config.yaml
num_key_value_heads: 8
head_dim: 32
qk_norm: false
init_std_o: 0.00589
init_std_down: 0.00295
lr_head: 0.00904
decay_shape: "linear"
final_lr_fraction: 0.0
batch_tokens: 65536
max_seq_len: 256
max_steps: 5085
dataset: "wikipedia_en"
MLP neurons of a small language model. Each row is named by its layer, matrix (up: input weights) and neuron, and shows model dimensions 64-255. Each number is 500 + 50 x the weight over its row's rms, rounded and kept within 0 to 999. Numbers have three digits each.
After each neuron's rows, "fires in" lists the words (lower case) most often at its 100 highest values on Wikipedia text that the model never trained on; "fires on" lists the tokens most often at its 100 highest values on Wikipedia text that the model never trained on. A number after a token or word is its count.

L8.up50:475478457482455542560483486453491497554447416538522555512451447533527484515558414477407453446509564430529515479478553549520483365516501573531563548489464548473496484541505543547469431503567517499403480509388565450507469562507532472551516520500496446517540467506535487498509448562489501554588443579516415473486530549462463435498474496500462570451482470494425554527435464373468546552505627493554393475589596547570481524530484499485499464539495548507473618457563553516564544482500445424451488508470538473427507493543474603452577544505541460464392500488503525486441513635508529531
fires in: "but" 30, "and" 23, "so" 8, "while" 6, "years" 5, "which" 5
fires on: " but" 30, " and" 23, " so" 9, " while" 6

L6.up19:527532518496577504482550474449444471458496547574479637492501471490531545596396435486426616463492438457513500528443591482536542549408607455504531624614486529396503481489465513565488407490460479461434512470531596519465471559473445474525472505456531490556447552526517492509542564370416520556532483526466440450566542495553482478439527445479412507547501463475489525551529406362445571425560515479559394477530537450447463559556505561573475479502492546465523540516496440416486520534496537508588517539486552425520510468460402474491592546522395543485534475447554456446480569445408508620
fires in: "to" 72, "would" 10, "t" 5, "could" 4
fires on: " to" 71, " would" 10, "ould" 5, "t" 5

L2.up653:526551512519484474491462480447455492488578521469578620429530536554577494433431530499516499425521476452389445518523558516455442448498543479454439457507486493532490511548484480436407549561585567469489591518411455476524519486488492509434401552411532548579484449603555513501508486372447514462604530436499445535589507546554504494491661514512538515442478535527444425482517465589480438501488458503497480470518485524546490514533527514537482468457502497468444537475581529487554601531465560444482566491477541574573453543466508569499481640499501462501616519514522491455481494458552584615
fires in: "on" 43, "with" 10, "for" 5, "as" 4
fires on: " on" 47, " with" 10, " for" 8, "op" 6, "end" 5, "own" 5

L7.up254:477504542500528436488504546460574465527472411433468512496559450423568475544498463428464540464504428499521589485579518491480527437460509622526478415479493569484464496493465571531509515543525482506598530490548569511463568490627650478517486546391492442533510530547464495361497521578443382478565524470541419445437540549482595484480482480465527557580475418568359508511520487499468483553606531512560528434486524529506432545594517426423491512573494564595530566478512428501568518481447462424440533609480463490573456463475562479520503525472409465569416464437451500474455509478514565507
fires in: "an" 62, "another" 5, "published" 4, "analysis" 4
fires on: " an" 84, " publ" 5

L6.up353:503442508610485565518503543470588380513484440458501508478477594383517501532492425444490455398453504450503529508457586606529523405574513482538524416476491481528541515482491432477514407495537495463477510501540615534354533539461387591510484491549530448558531515562529501512565600530512451542492470468542478586513494479503473448447480529482511526459516450554443577494530445525465443344426426494462482546540461523517440516475462539569371573528488543498474519529520529440577451544472495559542530496429427469553598539430533582499462503548493554580475435491523449446473515400454499503
fires in: "i" 12, "still" 12, "it" 10, "remains" 7, "parent" 5, "several" 4
fires on: "I" 23, "ill" 15, " I" 7, "ains" 7, "our" 7, "t" 6

L2.up999:434496487495442584517505424429559519511463511515426520426460446502418469510578500470471444568464395352443476533491514479538396485529478505476507607505509501544573458546478496461452416546491491484473564567478463410485547536494510491387544429545515429506457546553586446519625460459394528453539453474457491544525484643466515555455508545460479557609504478391474570473556518520494597534453543456398457504498624531599492536563548530440525494581464594543476608477600500512528553468445499566472512503487501517524509474472490510469545575494509526429518515474507485552540468448580445574
fires in: "of" 55, "other" 14
fires on: " of" 55, " other" 15

L2.up546:443490538518512513488523570485490523460513388513493521480427541513538525479527446541507513424427578440451581453474579459450517499495593607546538524487529570644481512516453539447471484505532413575453492526464453525531499492504479558526450507526459528527487395473561467467486395462494544451592475524453492515499536507532414563486567467456524562509535416498478535547576375462491464573520650514469433510453527493525521455536495512462421587498585559474511533488515511495550555585437508501519628414518572458495509521443471591447552543551402475541498454519525437547549599495545557560
fires in: "and" 27, "it" 17, "him" 10, "n" 6, "them" 5
fires on: " and" 27, " it" 17, " him" 13, " them" 8, "N" 6, " n" 4

L2.up761:517516422542471444429451435492542512470494451467514503487383478582448564546499525575541496512528602482495532449486440544543561463520492545427491530442427540534434507615489540546593483511531448463483516506605506515568464516504505487487431582512616465525517525535524471438583527471571485481519488563513429642563601485499374473463456375513490444441446530437519520543453424442497484514566566495494376410462519492439526521483524527496531489403495495546485486476591430587549538458523430392563505485557639493559451520480554567564513435496561505506558459406458420526510502540452480538
fires in: "before" 22, "who" 20, "until" 18, "when" 12, "during" 6, "after" 5
fires on: " before" 22, " who" 20, " until" 18, " when" 12, " during" 6

L8.up803:572354491485475498517557539532500577502424520490599456499432456556582461603463475555511602480456474434609528531533500498510524422503506543385473538496406472504463445521428538558430550539526506539503514372423521467399457447473536612566544455473535476552440572487494460481470557572485447479494486546523521469486504594491500537525509515521502506506464423468546612496484465392519477450541528554518477474472487512494562497563598608445498455480508438493484461540522393563512507546465539431463556628571518521494498529356545558494533519553531501490396490518537412418501523475485475562
fires in: "an" 74, "another" 4
fires on: " an" 95

L7.up247:523455521463519485481489459439423465494518483498560562465398537599558488412502492518494578550521452424500584499474542499545425472412544518504510572463417504492477500589530442498428435500411476575559558403580495483557465497439535431474445464495470497512440494495517447551466471497473530464507534526421422408510451473368492490500569488489400481446502511509586496512524380479516592533454508404533432479534613509556423570577495540568423561504550453528563552500533563507524513521503529409433474556475514574525469457410507576447481562537445525488529642418452465501485551432478602514
fires in: "with" 68, "and" 10, "as" 7, "without" 6
fires on: " with" 70, " and" 10, " as" 7, "out" 4

L7.up762:519510488472488630592497411502465494455442458376462494488494441371496471471492555554506543461471510429426574500430486463540518487432477527384634507558559489589490478579580538446453563447546498467571496465517536529476518466456420512448515542483631506556518450540571506403495495547526492610568441579474431433594613422524496540485633504561450481476487493483518525431526437494468565461503491527526518431540524502435441492492428432517373469567517566555482548516489530526451595524496471494548499502488483533506509551491515521489392443487436465510450545447494496481469453532437559544
fires in: "he" 18, "would" 16, "will" 9, "to" 8
fires on: " he" 17, " would" 16, " will" 9, " to" 8, " He" 6

L6.up35:619439443560587405477579481605493500487494515476479563581514544429456401437495418589511529464429490514468560451546496444588523492583452471492552541487457548544489528549559512451498535456442563428461457484453584484450584472546514605560486519401543584444489614526513465504512483498577469500576477441477509555372542495457516437497563429453518482421552513502506481483492494504533573534443501523544546558534563555462546488583380513579540456504603484458454509554524463640529464471475447568526477577449514514473533450540501511509441568453522498473556516484413501432425526535533517496
fires in: "january" 19, "april" 11, "february" 8, "august" 8, "march" 6, "september" 4
fires on: " January" 19, " April" 11, " February" 8, " August" 8, " March" 7

L7.up253:508470503522512506535554548513513522518531484590504442388484442458571576540496597486501529507419572464475468515509519567466521458425480475552475429492466480480441503516491498554476492469522474481492596473436566442458514505424484524568480494383499472455592547578583529452580484495496540646480473455544460495531527508528516525505553488517484433528424425427562499495488346404531518442547550505525492515522504503478560460499517444520544488549532552542477502536555481526491555533454479505522497447520502397568588531456532461479546506510602515442514484468554425403433464527449500541
fires in: "to" 22, "who" 10, "would" 8, "which" 7, "also" 6, "it" 5
fires on: " to" 25, " who" 10, " would" 8, " which" 7, " also" 6, "t" 6

L6.up527:465533485485496520515465566494490520519471463491499438418443464514459509564494465485452530491450521386471624471501506494526566472426530524440571425494452544545519527594483497499435525550427590402473498580508557519446445437504455466501457498498557580547545429404437495468542527455495458516614397557512520512557584385541454520433534435517522505546538544604468524458449464489468563459494484489540499494526551520466420566466558538574525486431536510463495453455541506469556533563498471469577550561465637541495466512530537510420547506469487470478507455514511468449420598483445522523
fires in: "on" 66, "once" 5, "to" 5
fires on: " on" 74, " to" 6, "g" 5, "ig" 4, " for" 4

L2.up384:460439453479530505551462489468495444476519492513531502450514435424570482563560482603535523536428408462457483508488476516508513378583510524472537515447513527496492529521563553492600535437604605518476524472500489458570423508566500515600471484450495494554511429466493470457494454476417443530504497463507555608541519574488590539462509490507491571383478546510557539503558492476495522621504533518418554572525458583542480517521515561462482434461455401543482490624486498498467501548467447532441555542474667540498522526550502539493530549462455506439631504467564487449491533493552543478
fires in: "however" 18, "what" 11, "while" 9, "how" 7, "now" 5
fires on: "owever" 18, "ow" 16, "at" 11, "ile" 9, " so" 8, "ough" 5

L8.up697:529505414542367421480531544466518443529421417432487553475546486471532373450458519462623499560538590455542481523500542500557419459508567487483547608526503467512526531556435532497501498569461520477490543554500529431511478447554487512533483448404521514616400539522566499461523495553491475539421496534444427461479435457506560480517498512481501463588563546522462548548439498519416505538531441450438565524542535472577478522565565491531458541491528533516594501437521454496447562504518420523549501560519459497553542463461461506441413491582414514447523512484526426470488463476552555518
fires in: "and" 39, "of" 15, "or" 8, "a" 8, "best" 5
fires on: " and" 39, " of" 15, " or" 11, " a" 9, " pr" 6, "est" 5

L2.up963:553494479530460473560502411478415541470469491510532499501468482481518524390482453469550458498498440483482434516500481508548498465526415430489477543511583492529503530480528648449470477480478553478482563564393514600586508515489496524545493477520453488576496507500476524447611579420575435454564515479562620436517537559542470526526367525563493528489402470511513488454467464480456585536419530486498520604472471464585527516519515393568450508591441452552451575590482447585494520536485486467542506516433509523550466523386441592585558557568498482479462538530485437471563478495613507598
fires in: "also" 17, "became" 15, "was" 14, "become" 8, "as" 8, "appointed" 7
fires on: " also" 17, " became" 15, " was" 14, "ome" 8, " as" 8, "ted" 7

L8.up857:626528388597508540440438443474492463497455467501417621495564502488553444529536477468507497482497426498537567475578523429581488446586529518500566523478473502523432452552469512445460511489478505562519473451407565471530433490490535543424456491472499440445443515447488457516441554554516453453565561464573418487474425563477502493517403552542471555462516497562472526330539516528435484509445495531453582478592557458530524603465548529465458533494350539582471503480537351473515506477529601563523487583506490498474525478449529514502556486576518557555530574483500476458598498432563480574
fires in: "a" 32, "the" 19, "available" 6, "similar" 5
fires on: " a" 39, " the" 19, "al" 10, "ant" 8, "ar" 5

L7.up129:501425596442455549567457514535498503541481532534480570460532466582503443503506442534541493404490517553539553508480457508453476513514556535514508500477531517506494537523506504593474388542458527433539492492453551484500524506510523587542515397486626488558515466590536573450429546456544474531462571546539440569530385492490464476476453465546503547471458458492490469484506419512414564518617516500510452475527436555456521484545502508489451527548597553485550473540530442440544514576476457505499442495467522516479523502471572580478536491528449486503439602403573466431428488432457482556
fires in: "they" 22, "also" 14, "to" 10, "may" 7, "that" 5, "would" 4
fires on: " they" 22, " also" 14, " to" 12, " may" 7, " that" 5

L6.up1013:484511450439555542475584384495510463508462520517588607519391529530439493501490502498556450462487479415391544478533468475463535437625478519525520578543438496458515436583530507492482472537429535453535588457524452494499476502530488607499584592549463573608480513466554426434578506506528541598549499477516468541489458509566530445523530476446435481563517532427428493508457484508506581443551518459497472506493567497473478501480541629432473507490522520566474488467524463582536547482466452528421520507531504510542473435398490519588582562500472493421488424453507451504447498510468488566
fires in: "october" 12, "from" 11, "november" 10, "on" 10, "september" 8, "march" 6
fires on: " October" 13, " November" 10, " On" 10, " Y" 10, " September" 8

L7.up32:499480481521433509458513539496445590542481458589514487469542520446489428528555464569528499547453541445520530477498461543469485411650543530494488469413553485567437482486484537451480453553524491429441547454396461456466659496421471495516467502439519470545538455524540456390555430475561410509464562504460500579443397492554545523529451569587500505468555500417399578392487354489506510546507500510537474495517461517439549538465545498517513514475498533521439461483542435515513476518450537566591408410526550487555494505515507526602521530521546495561486509456543519449426461549438433464
fires in: "which" 23, "that" 15, "who" 9, "louis" 4
fires on: " which" 23, " L" 20, " that" 15, " who" 9, "re" 5, "he" 4

L8.up105:450447540546515485485502516451519478494356514504493602582483371500523444519478520470552424531574471505471507563470459496467481487535522471592511526517517510544504493422425505416528497555548515497446565503499528465481423513503600563488468460453566467531523548468606432546515541534390404417487492500472420463532504602470489490527410578478458473559489382425510538534499528426442534419562513482468463484485516505463499490547476475491429478475475500539499519515563428544519592538492454465458508564493473542465444526464516530565696647550444566507416498498510495464640468491449418529
fires in: "an" 73, "another" 5
fires on: " an" 96

L7.up177:440473531569469511486480528462489480588503424530501478446569538461573416471524442619536470412500481478454487562469495451503443432500513525514542541449579572626535566546503538418555525485447434473478555518488525484511483615434530534509448569513553566505514508505565540470490420600478464410481533423509492497456487498467496509575571563470474457473552571421432526435440491505484530589495563471469521525468509492520504465496500557463474549504570556576563588394504531474459505579514485459572540593474523508542458540483492569494530468510456469458520449453392618387393448480492541545
fires in: "which" 36, "that" 19, "so" 13, "de" 5, "what" 5
fires on: " which" 36, " that" 19, " so" 16, "e" 11, " de" 5, "at" 5

L8.up855:548446541534410469464449448341535396505374509466439421462507459501463425502499380481574551460499476484592573540524565450511468484594586564561597463483456478502461556446496454502504468558603494511524569459494464490497518505471540495426512433507575460538491491502527476405587508591552438453552503520488442445475506551473461446551509456586449578439455546452446528475534397454463496552468492492496437397562542549456513502510591533463507489545512450656559517498595382541489550535512414538501539571539501515499511512542548516522544541586447461523427447431508524489547588490567571473
fires in: "his" 34, "its" 19, "first" 12, "the" 7
fires on: " his" 34, " its" 20, " first" 12, " w" 7, " the" 7, " an" 4

L6.up341:393558565460520461493561431452420424488506428520534526523454472505470523504515450487571450478492408429454492510511507544427492597483537469521524504493475576478485482533517509544484399477593489477439503521481477477475455554512534567484491509558461501522477560603577499481578480519528543431402514616395424529503481591420429493528461581468489475575457518497570472423467475495481589544520573431348456496461528454445400581493502567535440418517491455528554543395573589509495639469487480451396573474568493529471566497502611596434561527497501516467487507505499522498524546447419553515
fires in: "for" 22, "of" 13, "and" 12, "new" 6, "the" 5
fires on: " of" 14, " for" 13, " and" 10, "or" 9, " New" 8

L2.up861:519493470514466612472424480499540484471552507565448469476463473504490505544614480457526415480559477448481476495534488478524490480571517471511460464596498524474454461556623463547452506447459427496414502545436492528503473437548598522469497494564518490510486472594577488486471472505467447525521636509551490595520470538449496490416566412511509610561472507550492481526423438500470516576519527533508438525517487424593499477495363542503504453532426536532364533549511539491544577502503519539452474467544485503507539494460507521481565503529446544493541509448503504475517513521500625583
fires in: "and" 99
fires on: " and" 99

L2.up701:537442497471580493525471473416534433511368576590484550534497536521513630456607527475434583551534532489494439429458540496568449512582465445543549543513455498561451493491481516458495495432480577491442494541437350522547476554534486472538529558469471445449481463516483420498548439400471555474503430488501498432553598552556450569554444502535501527496485491510501461434448508573585490511485625497471434510539613516618588470543468541511494526610472631563464563520475469603581545467513414517480499502521492511498549507444450453527588542511549498549466425473502388428583509533502534410
fires in: "years" 25, "what" 11, "of" 7, "days" 5, "fourth" 5, "year" 4
fires on: " years" 25, "at" 13, "ays" 8, " of" 7, "es" 6, "th" 6

L7.up725:585382517568524500527476492444527487551451423536455473459482493452523442487629575587518385371504634586390503454438529547526364491508515410507503465518431492475512497553439527434530494534442423448471492488496505479453521530529476494608470479517505462574477576616547487466529445501533495421490525478505504430542466466516516480489564509477538496493471543442532481437517491535447547563482511406370519560498490414498563607521544555548502518496528456565563509509501481507550565566491481560559461485550473587500626534467485537408505481489533484497550498470442536502505486487543508541
fires in: "a" 13, "which" 13, "and" 10, "italian" 7, "that" 6, "some" 6
fires on: " a" 14, " which" 13, " and" 10, " en" 9, " It" 9

L6.up811:471479509565494515501477452455445482506531570591562527387392525489522579534589523481466498491463539500559570454498475538490548489456515526591506569507425540577419560493563505519405488496521490582532506427371491461533461516472443465530511423460487468499532414588472493485532572462511471422515428539509463522504464515519472485500540517565574560488505496612529480398463362504517468482509532423465450495523514512480429475501415556598502472537446610521518532550495513490547605520467492476553523493426509468598524500403549612554559441516420406504405500456499488477530503426446551514
fires in: "the" 41, "to" 9, "also" 8, "only" 4
fires on: " the" 20, " The" 14, " to" 10, " also" 8, "The" 7, "ly" 7

L8.up387:560468419549492525452529449471555541479467466503519479560455502541498547478534535496569476543505433472426558455476547516428542443475502468481514491542495555478516456578406460479414556481586515547518604523513472489414441574452571519476516510469494532616436453407512471507461496598548487447574454581469572526487560450441568449475470561619460621476506530459454470413533507494485518553576475417403482455569556530499484555592453581515469512449534434539481491500559494485516538455503504510541588490492466613562562478559492490498535517462503610410497546543519532502429532479537545497
fires in: "with" 38, "of" 12, "on" 5
fires on: " with" 41, " of" 12, "r" 7, "in" 5, " re" 5, "id" 4

L2.up244:485509441489459422546527525449489566521535511477536611466531489540542442449536490369516394437446488448514506514510643531537531414466487485528516621498470537539468519528491430494478536491544558460514475463547477457493436572488482541461527531519483578521475592502464502412483389466628515423464585442393444469465590472515584509585526425466433538471514459435482434582478392519489554460460416583471587500520495586519568481585514445484529444456511402516381526549566490598512509473468440533498428462498589439536522469474499545527503499410541458510598477545499479482467448463442496501
fires in: "on" 68
fires on: " on" 70, "ag" 6, "able" 5

L2.up71:447437465543464495532407349423578458533426436467481472493445422467503519446506439488509441578461489525545459429508504412483576520540452466533492418498421574455448336555559459501461488462480505610470547552539443527508439438563656514396460528578459523446459542485469520589532474498532558550496521576549518553569526478480511532461478590455496462576493554502498526551505506618474538479537472391382506527643467487557449476529475431616445469495407469456549546541502443539458515373490534507480530419533396496461562534511537501468525491545491568560587523400490470500473479505530490525
fires in: "of" 49, "and" 12, "injury" 5
fires on: " of" 52, " and" 12, "ury" 6, "w" 5, "a" 5, "ol" 5

L7.up263:493521519523589508459563516480440504516392466522459564405459505525544580446490460617565528496466496531443468472384553496534516409429618437474563488467461613489449515645475481511587474503548536462504485460516569491514424492474507554600465464543521507547492519419447530507624574467448517503453493460549463498508460513632491550534481506471526556429520410530481538410545481480456605455436538518479431451541509522500516525589516493533494497551528513553399439534506487491546540457540528452523612478505489526545490409421527579529503493574392415533542476403477411425421433590527601511
fires in: "to" 45, "villegas" 8, "t" 5
fires on: " to" 47, "o" 11, "as" 10, "to" 7, "t" 5, "ico" 4

L6.up358:609460431461477469470489450561492483470434462449524488498491538461460481435483436592464460507579569530510450421637485415441540538512507456496535525543469524509554543545500545559491513513623515420469396534458486477534601565525576524554492549526575480588514474524522505385502539403527460446582564455522417399485434479494540449444501587500599506467382506429531549486398431524508605430498539545541498516442509462494483485509529529498493510429374451492527461501514505486564611576492421440463484574495532562564573482458460530489566540543390433437489574404505506532528495543507469519
fires in: "a" 26, "an" 14, "as" 10, "became" 8, "appointed" 6, "was" 6
fires on: " a" 28, " an" 14, " as" 10, " became" 8, "ted" 6, " was" 6

L8.up811:544474501545465405518437468410526536505412547384482534446410470431426473493525434487523475560490522522570541462473505483532441560568526440569564475567409513442581483500522485559532440541541584445575499440496581540566471553499527453507413441429499527492509576555488411470490468438474484444543422634499390451501538576494534489523520469529460484510479443425481496489514477538494556374561474518482477525572495454455416534588572488472533514482446440534556510510550520501557524572496434426447416587531480438571454531441527539555500518609467446544507542482442514492497495532487514516
fires in: "the" 31, "as" 10, "was" 5, "s" 4, "its" 4
fires on: " the" 31, " as" 10, " ch" 5, " b" 5, " was" 5

L6.up591:654430495439528469551548507447556466467456515559504553540486538498481467488530576540492513419566546546429535546503497481514529406404509449447415511574508501532439499457483591436469576485576570403561538463439520518499527574569426597534453506483535480566515466497547528490571539461495437432514532482473467465470462577490504538517499555477471429459549467446503509515469476525450506551473587487439471579585489582501460532533476566493524462467558423510464572529510502569493413572436419561584498476497446525523533485483607611462446424441499583436514550465569442524468513453406513474
fires in: "it" 15, "i" 10, "there" 9, "without" 8, "you" 7, "s" 5
fires on: "t" 15, "ou" 10, "out" 8, "re" 8, " US" 8, " I" 7

L8.up646:516503428551568563493463497572520512660570480530585453456508563587495473503565449435529502374477491533537611419499525563651542546530491499432500489572491520459482488480514530429464525456489413542485508509396535490463509516519463427549466449515537448502405503466484459470516457515530537536499484418532519487505588527487556485552458501539595492445485554509528584529495462501497422528540450494477542584485489497491504522535510458549528554471562523451567642582534507566443532520429458503494407441432527491441535496459505514524479448417489449551479364542551485407441519489550510511
fires in: "it" 36, "which" 16, "is" 10, "there" 7, "area" 5
fires on: " It" 29, " which" 15, " is" 11, "re" 7, " area" 5, " it" 5

L8.up401:492406509581486444501502487508480483463428502532557511524370453467494395515454446480530577470481538492477543464447525557493429571503437541533465456560436463495515409495554495541467460460422482477519599458446461402512528443509520534487454477462558430532488637541464569531535477493515477458492414562590492465467584530480423467514494490542502504563460517416508557479455501435477516510516569597432476499522501464475482507570543555476549548548553502535512478477550394535588493589507422467537450533525496495476473513507569598487457484524630536513437556552469478392484502519414500509
fires in: "an" 32, "it" 19, "spanish" 4, "another" 4
fires on: " an" 42, " it" 16, " It" 7, "ish" 6, "ian" 5

L2.up950:459526459559489543520518509481517512489550508539548430490504518457557532488499499509489571431534572479471515491430478560599518368451547570491518584524476492492567408568452492505588601527423467556474589481515553519508482501477413525442470506482405624585543467482467515492480452470511500523539499556411446493590480460422447519451485474547462515598502533483526508555496517541562481524486524464517507425488582462468491529508485462529517437467532477619372494479540571435582474448456458519619549426695481454504494491489461554517475507443446459419504489491574515463476517526433517415
fires in: "on" 57
fires on: " on" 58, "k" 16, "y" 8, "it" 6

L2.up159:476477490531477503490470458476640442645549463547444497534479483494439500483539566519469489484443497409485497466460560385553490465547500494502538541433445528543533527447487491498460495629547462491441524520593442428448524582513647477412456544436458498454471507451558415524556431450514473488474476548391352558496449509434543519505478568547522472496640515527485574532485505525507590633471529361431549497588625526522475526558522547486576436513515467574527441421497487555476476411525491472544518456523500516562581527447497540460476550484493523475513445416456460466571471387552392519
fires in: "of" 27, "one" 8, "other" 7, "different" 7, "various" 6
fires on: " of" 27, " d" 16, " dif" 11, " one" 8

L7.up839:481545550460632462463494496468496536546473463496462607517533615441529534507491434515553471480456493496485478514525509471453515461574506480422529510524493548437449537532484500460554474529399395484550451497510471458450540476455590586504481443363476481472453552512472516447455518455509462460488563456519520481438387420489506523509462472607500586534524529493450554424554534503379613513387509442561499513468547515467438525546451489535505508555458480556498586447569541416550522530494564485487361523457496484581594535568495560491561452476507555576610433425534488470496591518500489514
fires in: "a" 67, "available" 5
fires on: " a" 74, "em" 11, "ry" 5

L6.up232:530455490445527416522537588554454513512452435488489484358493438531493510562575530527535511527536416526524489454552470510581432440477495489520525578621443511514442515593464544553528441523581483511487466524510425489526617573489501543500583553406484494513500423531513435491559468500438443523444473493559464410447466533537480497512441451547523499503513485537621466478521457444442453454438539524524474483488509493460502530503474528555444376483449478607449582432546518564485561427456525471497406519518521510478518576495535505526546513466591513544505478534504391403417483461517448553
fires in: "an" 19, "up" 12, "mf" 12, "it" 6, "one" 4
fires on: " an" 23, " up" 14, "F" 12, " it" 6, "on" 4, " one" 4

L7.up373:534470565499501522462481561477467461470426539531468496387415441503563441508551449489542564528551516483509498531458529537528411485514486503482479618553491481445451625454370495528483437443496497470503544485482573476445527447538521606484574473464453515560492468609566493545443552491473514464586473498538477435456533446505470479471472474506456496510472441556521494507539470506512660555480516411406441533524461465459444497492450527444469495596542423542540558477519426546513552468499504507501426516522512608553437588422495593520491606555450536446533362488555450496450495548576517555
fires in: "not" 29, "to" 19, "more" 11, "an" 4
fires on: " not" 33, " to" 20, " more" 11, " an" 4

L6.up507:380526471610491580442479571433437573576448484486456499476552558475501351505437585505557587448477507394490469502552469518461509613646406508455456572541481523537441447454442582467469532385511409501460519473475583485524500566475500593567408472555545510516480524526476551526487402432514504503552514519557467478453538484465471535437491574480484512476524474508495457461546419472501599491548557518446416520503499491469505490474439441500409476554580517505566616485485511551506454486458491412388473393471518559442497510458544513534559430487459434531454478506535508477530543524526515594
fires in: "it" 49, "italian" 7, "health" 5, "he" 5
fires on: " It" 51, " He" 18, " he" 9, " it" 9

L7.up386:576512532484457398487494558462524461586359539432508633552511524548554446504507535532551472494464489384460508496484411404408540538481430490522550440547505513531475527594586504532514399526407493517464576489511469530502540500435463536483562477456492392581546522530588500433489508513485449420496466509620474481501472516472573504482588434503454489460525550517540508504428437455503550578447474468438491508459551527514536559529526545521526405557573485572456544428537448500596523453509504491480543477463539552536557475412493565539488508526401468579440542394615469506476466442556408572
fires in: "her" 24, "an" 11, "him" 10, "well" 8, "big" 5
fires on: " her" 24, "ig" 14, " an" 13, " him" 12, " well" 8

L7.up106:503510531438528488521486495492559505439472540502469487434472420457527477477457538514507530546485468446537582404529524409468468502588531405459462557504478564487385482544478420607565419438419459516631462462562487474444435487477528539463486543592526501558537553474504533517570561501444621510506479473508552465496507520504497493412500478460533513443457506438496567487607520562525496612458549523494526508504619475481531606510444415562474488411435559487459558464566366456459551439462492453525493561502594437593512519456450570438564482554387596509597501498478453469556464538485567521
fires in: "of" 29, "to" 10, "in" 5, "hosted" 4, "website" 4
fires on: " of" 30, " to" 11, "g" 5, "ed" 5, " in" 5

L6.up624:546476513485538506543503531534468538409558459351536505568457371512473550485568532543400506418521445496484619532538482469523493521504502385452552496496439577499493501539523446494434508490485496540532534489514434535467485458480487486523479414468451540495540445495584448466444526533567512422485493476494484433543500514527538490612483486553561611581517509447480436357490413604510521539537523445506435573513504530560502542562459549522413516414523598578510579435572507428466534521502459481444553454457521448509460468425383490486559427527507472397463490479510611513484427586428536534
fires in: "with" 44, "massachusetts" 10
fires on: " with" 45, "ach" 9, "it" 6, "old" 4, "us" 4, "r" 4

L6.up203:571533476512507549414567553492457504449487488370607502468383437513576431546463439435499489459500459471508499472500521509474474485456481511494438490522508475524461458475494566452417484513455553470480500502496440463498565449540495506528545474517511532515448511556535459443457483466381458515491511507519556472410518537506598499483532505533554492458480384651517480530469517419522455374542532487534450514514420405468461542597573509561537488476505468573498579522519457490614459549454499572461509483537574536509471549535601500471587551487483448494548569408550468548448473485450535549
fires in: "an" 53, "another" 6
fires on: " an" 62, " An" 30, "n" 5

L2.up446:499420472538461487536441504498432517467515550467483480461428435457520459516468459528528485529503370413530541420517513455450420474512509555559406445544559467537484521613502530598535570584563520440558491503471496483515486540572558538521438558493560573635493483505577427510489476350589383537567530516442520477574502504500544520441536517479477537480410577579495427485448459539486483543553623581506460480427553553514644465551479540484414415434562555534517411492477550462533540587504492522498429449592514510495579516482596486449600534516485475427536488525614482548438536525465455615
fires in: "of" 50, "for" 28, "on" 16
fires on: " of" 50, " for" 29, " on" 16, "iz" 4

L7.up109:427380528434442531457502407531548507563470499556471526454527519444476511407486448608484441502384496556495514480514509550545594490438442469459491448504499469461573482444481493476429504398427546517399460528482524495481579549516559481492489472539460550518455519476566496430477463512480547461538530457484475436488512491547585504575553456498479534440460488483506549494537498534473449479580506476494461495534455519431471518508545601599449443579399445619578422507497509527474526497452506535470503423498517478534571616447548424541541481530524498509455532527504544547473482548514481491
fires in: "japanese" 25, "american" 20, "italian" 7, "canadian" 4, "indian" 4
fires on: " Japan" 17, "ian" 17, " American" 10, "merican" 10, "ese" 8